Weights of a small GPT-style language model, trained from scratch on English Wikipedia.
Architecture: RMSNorm before each block, rotary positions, no biases in attention or MLP, untied embeddings.
MLP neurons of a small language model. Each row is named by its layer, matrix (gate and up: input weights) and neuron, and shows model dimensions 0-127. Each number is 128 + 32 x the weight over its row's rms, rounded and kept within 0 to 255. A neuron's up and down rows have the sign that makes its largest values positive.
Before each neuron's rows, "fires in" lists the words (lower case) most often at its 100 highest values on Wikipedia text that the model never trained on.

fires in: "i", "s", "it", "t", "you", "he"
L9.gate74 [146 121 210  85 141 184 110 174 123 126 162 108 101 100 185 146 158 132  84  94 180 138 130 141 111 144 153 119 118  88 130 148 177 163 162 106 152  81  94 135 177 153 113 136 128 120 141 153  54 124  66 121  78  85 111 162 123 123 141 169 117 123 211 111 144 109  89  59 148 132 144  77 134  81 111  56 112 124 150 161 190 118 158 131 125 178  78 148  84 161  72 188 151  85 186 123 141 105 159 107 123 148 119 149 106  85 166 126 113 161 130 142 179  88 144 184 104  95 149 137  88 140 136 138 122 149 109 182]
L9.up74 [104 111 144  72 112 147 145 144 117 126 152 105 161 135 105 135 101  93  56 101 110  60  65 105 117  91 121 115 149 132 124 141 152 150 158 176 129  65 163 158 150 130 125 126 125 112 168 179 123 151  86  94 117 122 118 140 107 143 106 132 138  84 151 116 192 147 141  73 141 148 122  94  64 104 135 115 142 128 107 171 147 121  81 147 123 101 115 151 177 159  50  67 138 115 187 130 115 175 143 122 124 138 117 123 120 145 143 137 120 118  67 181 140 143 131 112  91 145 143  97 124 166 139 121 112 145 109 151]

fires in: "the", "a", "american", "to"
L9.gate192 [107 108  92  95 118 140 105 141 191 111 176 129  85 134 194 165 171 140 140  97 136 128 176 104 133 100 138 125 124 120  68  93  84  54 144 111  96 171 151 142  96 125 187  84 113 176 169 110  91 142 119 142 163 138  89  68 196 129 165  95  65 125 200 105 137 159  92 104 128 110 130 140 142 120 158 138 142 117  98 161 112 159 115 118 154 128 157 111 124 145 111 112 104 196 111 124 178 122 133 182 180 147 154 121 133 130 126 137 117 106 124 156 124 129 125  76 116  96 141 101 137 131 127 120 110 168  73  82]
L9.up192 [ 86 129 133  85  94 131 173 158  96 104  17 142 131 162  63 147 156 135 104  55 128 179 147 176 175 118 180  81 138 136  54 126 124 121 142  89 104 219 141 117 125  88 117 113 129 185 132 179 134 163 134 134  84 134 137 108  99 125 118 184  93 149 134 145 127 122 129 107 108 142 148 142  88 113 120 129 131 129 154 171 148 125 156 146 101 144 123 166 214 108 136  60  64 103 161 134 105 156  94 116 116 154  86 101 167 156 151  62 135 122  80 181  96 132 154 169 188 109 120 175 110 137 129 145  81 155  72 184]

fires in: "some", "of", "many", "temples", "several", "other"
L6.gate225 [130 163 151 121  98 138 152 167 119 154 182 118 142 139 125 186 177 166 130  71  96 134 159 118 100 187 154  95  98 192 167 164 119 141 154 185 114 140  81  91 121 122  99 138 142 138 128 165 105 156  75  88 150 114 112 132 164 108 151 110 176  75  93 152  64 177 185 131 142 143 109 209 100 148 111 123 131 130 149 129 134 124 114 129  91 116 141 165 134 198 160 157 148  75 139 139 104 131 146  93 151 145 103 186  47 156 142 103 219  76 146 112 139 105 133 161  96 138  84  78 137 142 116  89 114 137 160 147]
L6.up225 [ 61 177  78 152 150 146 150 146 163 114 140 117 113 177 120 158 246 181 136  93 177 136 195 101 131 124 143 138 160 157 100  91 172 153 128 149 162  71  91 152 105 128  80 168 206 122 151 131 139 124 156 138 119 113 129 104 100 144 148  74 196 155 112  99  73 183 150 116  85 110 129 128 122 120 146 125 153 121 131  97 167 130 163 138 109 108 158 174 129 139 148 157  81  98 113 131  77 126 113 133  98 143 161 126 139 132 154 162 117  93 146 156  67 171 146 124  86 104 148  97  86 112 110 123 145 143 158  80]

fires in: "went", "moved", "returned", "returning", "go"
L6.gate424 [162 123 129 101 187 134 161 121 114 136 174 136 163 161 114 127 129 124 121 144 114 114 117  88  95  97 139 155 106 160 158 170  44 197  73 142 190 125 159 148 107  95  62 152 119 149 149 114 129  78 107  92 147 117 137 185  73 163 152 143 162  82 155 160 149  73 103 145  98 153 136 123  95  89 141  95  67 169 163 110 170 120 123 106 169 131  66 109 150 144 134 140 157 137 143  91 148  87  91  74 159 111 142  66  73 115 159 118 134 119 141 120 145 108 157 152 133 120 144 128 175 104 153 117 132 139 109  68]
L6.up424 [131 171 167 203 132 153  74 104  92 115 167 106 115 165 108 129 169 110 163 130 143 108 187 127 135  99  90 101  57 121 161 149 107 186  85 137 123 136 108 199 103 140  50 107 114 108 122 116 154  99  97  88 181 174  82 128  94 158 126 139 134  99 162 133 169  31  73 147 131 129  90 131 139 117 145 129 186 105 175 104 104 132 121 107 125 151 132  99  78 162 144 134 174 175 115 123 197 119 154 105  98 148 138 107 126 129 146 145 214 148 103 119  96  83 123 129  89 152  96 137 148 145 113 129 124 120 172 121]

fires in: "went", "rosa", "goal", "go", "birmingham"
L5.gate22 [114 119  71 129 157 152 108  84 141 170 161 152 156 100 153 143 140 123 114 174 129  96 144 123 105 140 122 119  76  81 153 150  95 169 143 105 128 101  78 133 102  65  87 157 133  90 127 127 109 182 157 150 152 130 160 135 149 130 109  99 160  84 215 142 153 124 212 162  77 169 131 106 120  99 127 150  95  93  87 116 132 101 108  99 164 180 137 103 127 119  97 115 168 105 200 103  85  85 159  68 149 113 124  99 157 160 130 158 131 126 139 100 103  89 137 137 141 148  65 130 139 112  88  66 166 144 103 164]
L5.up22 [135 186 117  97 138 140  84 197 126 151 124 153 137 216 111 194 172 141 134 169 109  58 150 108  98  69  77 104 110 104  99 123 107 180 139  85 129 156 130 140 137 134 133 130 185  87  83 148 162  96 124 101 224 102  65 151 104 125 121 110 141 125 144  64 164 128 122 141 160 104 108 112 158 140  88  89 117  64 124 132 164 118 175 136 147  95 138  93 166 185 119  76 167 126 149  63 165 165 144 150 127  90  69  86  88  98  93 171  87 187 180 131  94 102 151  86 131  88  73 134 178 114 142 135 119 136 110 107]

fires in: "from", "as", "in", "and", "then", "on"
L7.gate155 [ 93 165  70  92 108 117  97 103 112  64  92 148  79 115 227 146  96 177 137 119 127 147 170 133 174 106  76 124 159 122  90 141 183 153 164 147  97 170 181 154  92 158 113 126 207 121 144  85 110  88 100 112 150 112 122 135 179  87 100 131 138 139  77  57 109 171 101 114  96 155 119 190  73 136 119  89 165 148 121 125 149 196 133 155 173  90  68 141 118 175 125 174 154 151  86 173 163 141 178 118 142 183 111  70  95 112 109 155 103 121 160 137 154  93 165 107 145 178 157 106 110 155 158  94 121  90 192 129]
L7.up155 [ 79 134 179 100 175 115 126 126 135 118 111 126  96  84 181 104 153 115 119 148 114 112 118 155 109 143 173 136  56 137 167  98 106 124  88 201 156  69 147 148 164 105 127 154 126  91 157 148  78 161 180 142 155 122 107 134 145 110  85 109 126  98 127 138 119  98 135  96 116  84  88 107 145 140 157  79 133  97 186 152 132 105 169 106 137  94 148 135 158 149 194 148 142 125 104 151 208 135 177  83 101 105  80  79 138 135 152 145 100 137 143 188 136  69 148 153 141 137 143 112  81 147  98 162 128 204 143 139]

fires in: "one", "a", "more", "however", "own"
L7.gate508 [ 78 119  87 138  84 144 132  91 107 149  97 129 186  71 108 124 147 141 162 124 111 105 170 129 133 149 109  24 167 123 152 150 131 139 113  86 133 148 144 138 133 104  95 111  98  98  95 167 105 180 126 168 150 209  85 151 177 179  80 157 122 130 134 167 160 195  82 154 156 176 157 178  94 116  95  96 124 123 164 111 106 137 156  32  98 154 137 207 138  88 117  66 146  73 113 165 142 115 150 143  77 134 137 105  99 137 141  68 143 123 190 114 168 138 134 137 103 114  88 106 118  64 152  92 115 146 154 105]
L7.up508 [114 100 122  90 129  62 188 111 152 135 137 121 111  77  89 189 117 201 138  39 139 136 135 136 135  94 156  74 144  97 153 166 110 134 122 100 138 101 116 170 165 105  85 136 125 137 139  98 115 157  69 133 123 156  98 118 109 155 107 119 155 158 125 183 173 135 178 134  78 132 154  86 125 103 114 160 168 164 225 129 138 175 113 135 184  45 111 130 164 187 114 145 146 147 133 205 179 132 140 134 163 112  90 113 122 110 131 125 127 133  73  92 169 105 137 151 143  95 160 149 124 112 147 110 109 137 114 146]

fires in: "most", "of", "a", "although", "one", "more"
L13.gate328 [122  90 138 127 148 151 142  92 182 144 111 225 137  83  68 127 167  99 120  54 176 119 163 139 189 117 152 123 127  92 119 183  81 160 137 100 110 124 129 173 166 124 119 122 192 119 110 157 172 177 118 127  99 155  72 137 144  99  95 150  95 161 155  97  90 166  80 152 103 114 135 144 126 179 108 150  97 146 123  99 149 133 132 166 121 106 180 123  93 152 136 112 114  92 136 177 161 144 112 158 127  92 107 186 198 121 152 156  68  72 138 218 145  65  67 169 138 145 106 122 110 127 137 164 162  61 127 106]
L13.up328 [168 107 144 152 182 135 166  95 124 159 139  99 129 122 121 115 122 161  93 115  64 120 127 120 174 136 182 103 109 167 157 127 125 165 175 100 121 109 136 164 115 140  83 131 133 196 127 153 141 167 141 107  72 140 106 152 137 147 163 139 100 112 132  98 167 155 144 104  66 155 142 139 131 112 138 153 154 146 139  74 204 145 153 127  78 117 140 140 156 153 151 124  95 108 164 180 163  79 112 132 123 157 140 191 105 114 114 157  82 121  98 127  88 136 101 149 112 101  55  92 182  76 126 162  56 126 182 143]

fires in: "on", "the", "along"
L10.gate249 [126 173  59  82 179  75  71 199 121 112 161 188 145 104 105 100 125 149 110 153 175 172 106 115  83 119 153 162 140  99 121 124 140 121 152  91 137 138 112  84 129 108  99  93 161 158 156 106 146 121  79 205 113 159 200 116 129 169 123 149 109 135  64 129 119 111  90  84  95 145  75 114  97 136 149  99 138 165 155 173 103  81  91 161  66 141 173  85  98 128 124 148  71  92 172 126 158 173 135  92 107 110 158 126 100 130  99 128 104 121 110  84 165 154 142 117 125 184 123 124 122 128 178 128 132  82 163 177]
L10.up249 [148 159  91  51  92 147  52 150  87 164  97 157  80  75 139 101  72 112 123  94 147 143 122 114 128 146 196 189 118 127 112 140 139  96 151 114 157 116 162  97 145  89 107 133 105 149 133 108  93 147 158  91 115 123 136 149  50 120 151 165 148 160  69  86 123 104 149 171 106 126 155 154  92 145 132 101 124 169 144 172  81 185 143 149 149  99 144  94 100 161 148 114 191 101 112 156 132  76 120 119 152 158 113  93 122 127 131  84 132 109  56 131 137 130 194  57 146 124 169 109 150 155 147 135 127 123 119 120]

fires in: "in", "to"
L12.gate261 [153  72 104 133 134 123  83 139 123 130 160 189  92 130 118 138 107 132 151 151 169 160 172 109 139 140  84 180 150  75  28 144  81 130 130 131 154 155 127 144 152 113  78 122 166 129 159 153 152 166 167 118 138 169  66 132 125 106 144  87 148 129 139 151 195 132 116 109 146 173 152 202 151 110  86 179 135 116  96 119 110 114 130 116 174 106 139 130  87 199 121 149  68  79 154 116 139 131  97 166 115 101 117  74 113 114 121 172 132 142 200 142 172 117 110 103 144 126 109 122 109 158  75 139 150 159 112 124]
L12.up261 [114 117 145  61 130 201 166 135 127 137 134 170 114 116 169 164  68 102 142 160 183 135 111  76  74 112 154 166  74 125  61 162 146 105 149 114 147 142  93 119 125  63 161 142 148 119 100 113  79 155 126 166 101 119 174  45 140 111 130 137 126 146 173  84 143 130 155 144  87 135 124 113 148 116 133  94  99 113 166  79 110 182 107 107 159 108 164 146 128 120 170 122 125  85 205 106 159  79 155 116 117 104  89 110 113 206 110 134 120 177 140 154 112 141 111 152 121  96 138 177  79 106 168 159 119 132 140 134]

fires in: "some", "any", "various", "other", "everything", "every"
L10.gate47 [170 171 146 129 108 125 121 107 166 155 149  89 156 115  85 139 104  83 140 137 111 115 179 133  89 134  98  98 145 110 100 126  77  61 121 140 151 101 109 103 148 148 182 109  91 185 127  91  93 102  77  99 108 129 120 102 113 167 147 109 172 121  91 135 103 203  33 131 105 104 120 138  82 143 136  83 150 153 154 173 156 142 136 160  74 139 144 204  60 125 148 122 117 161  97 203 140 141 103 109 122 150 177 159  57 144  58 200 146 142 135 150 112 153 145 139  91 152 138 133 171 124 125 197 125 123  92 151]
L10.up47 [154 158  95 143  86 135 131 145 165 177 147 156  91 146 136 178  97 105 123  94 150  96 119 101  88 123 120 115 187 202 156 112 161 154 110 157 146 119 146 125 133 123 101 128 142 166  68 161 148 108 152 121 116  85 142 112 122 113 143 115 172 132 141 170 131 127 132 124  55 120 137 146 134 101 114 106 173 200 121  62 131 161 111  86 140  98 110  79 143 152  66 147  58 109  99  83  66  92 124 125 164 114 185  80 117  89 193  97 119 122 116 131 165  96  56  95 142 130 146  66 171 123 139 180 128  79  96 154]

fires in: "she", "it", "he", "s"
L8.gate204 [152 161 138 168 128  73 135 154  85 127 158 112  81  96 179 118 124 137 111 124 140  90 103 171 120 147 153 108 109 133  84 144 149 204 106 141 157  67 119 123 157  91  93 101 136 140 197 140 179 151  70 128 185 147 186 163 165  61 118 127 116 157 183 104 162 151 110  98 151 165 138 103  55 117 122 177 163  95 127 150 132  33 136 108 127 156 106 210  64 179  93  64 141 117  95 122 147 176  98 126 144 158  78 116 102 147 144 128 173 148 173 112 167 117 196 130 158 168 153 152 115 164  98 134  99 118 116 143]
L8.up204 [151 183 110 147 130 112  88 158 138  96 132 101 125 186 167 101 133 159 134  69 121  97 105 154 145  93 139 121  98 155 164  93 161 138 154  94 160 100 131 166 113 150  99  73 235 102 121 120 158  39  95 165 183 155 110 136 126  96 119 139 124 146 100 135 155 159  72 117 142  53 133  90  96 160 130 134  87 141 146 162 150 109 171 144 130 143 117 197 126 178 119 116 135 155  90  71 120 161 121 103 110 167 128 107 108 121 114 121 137 104  60 142 143 117 153 158 114 141 132  98 109 159 144  98 121 137  45 111]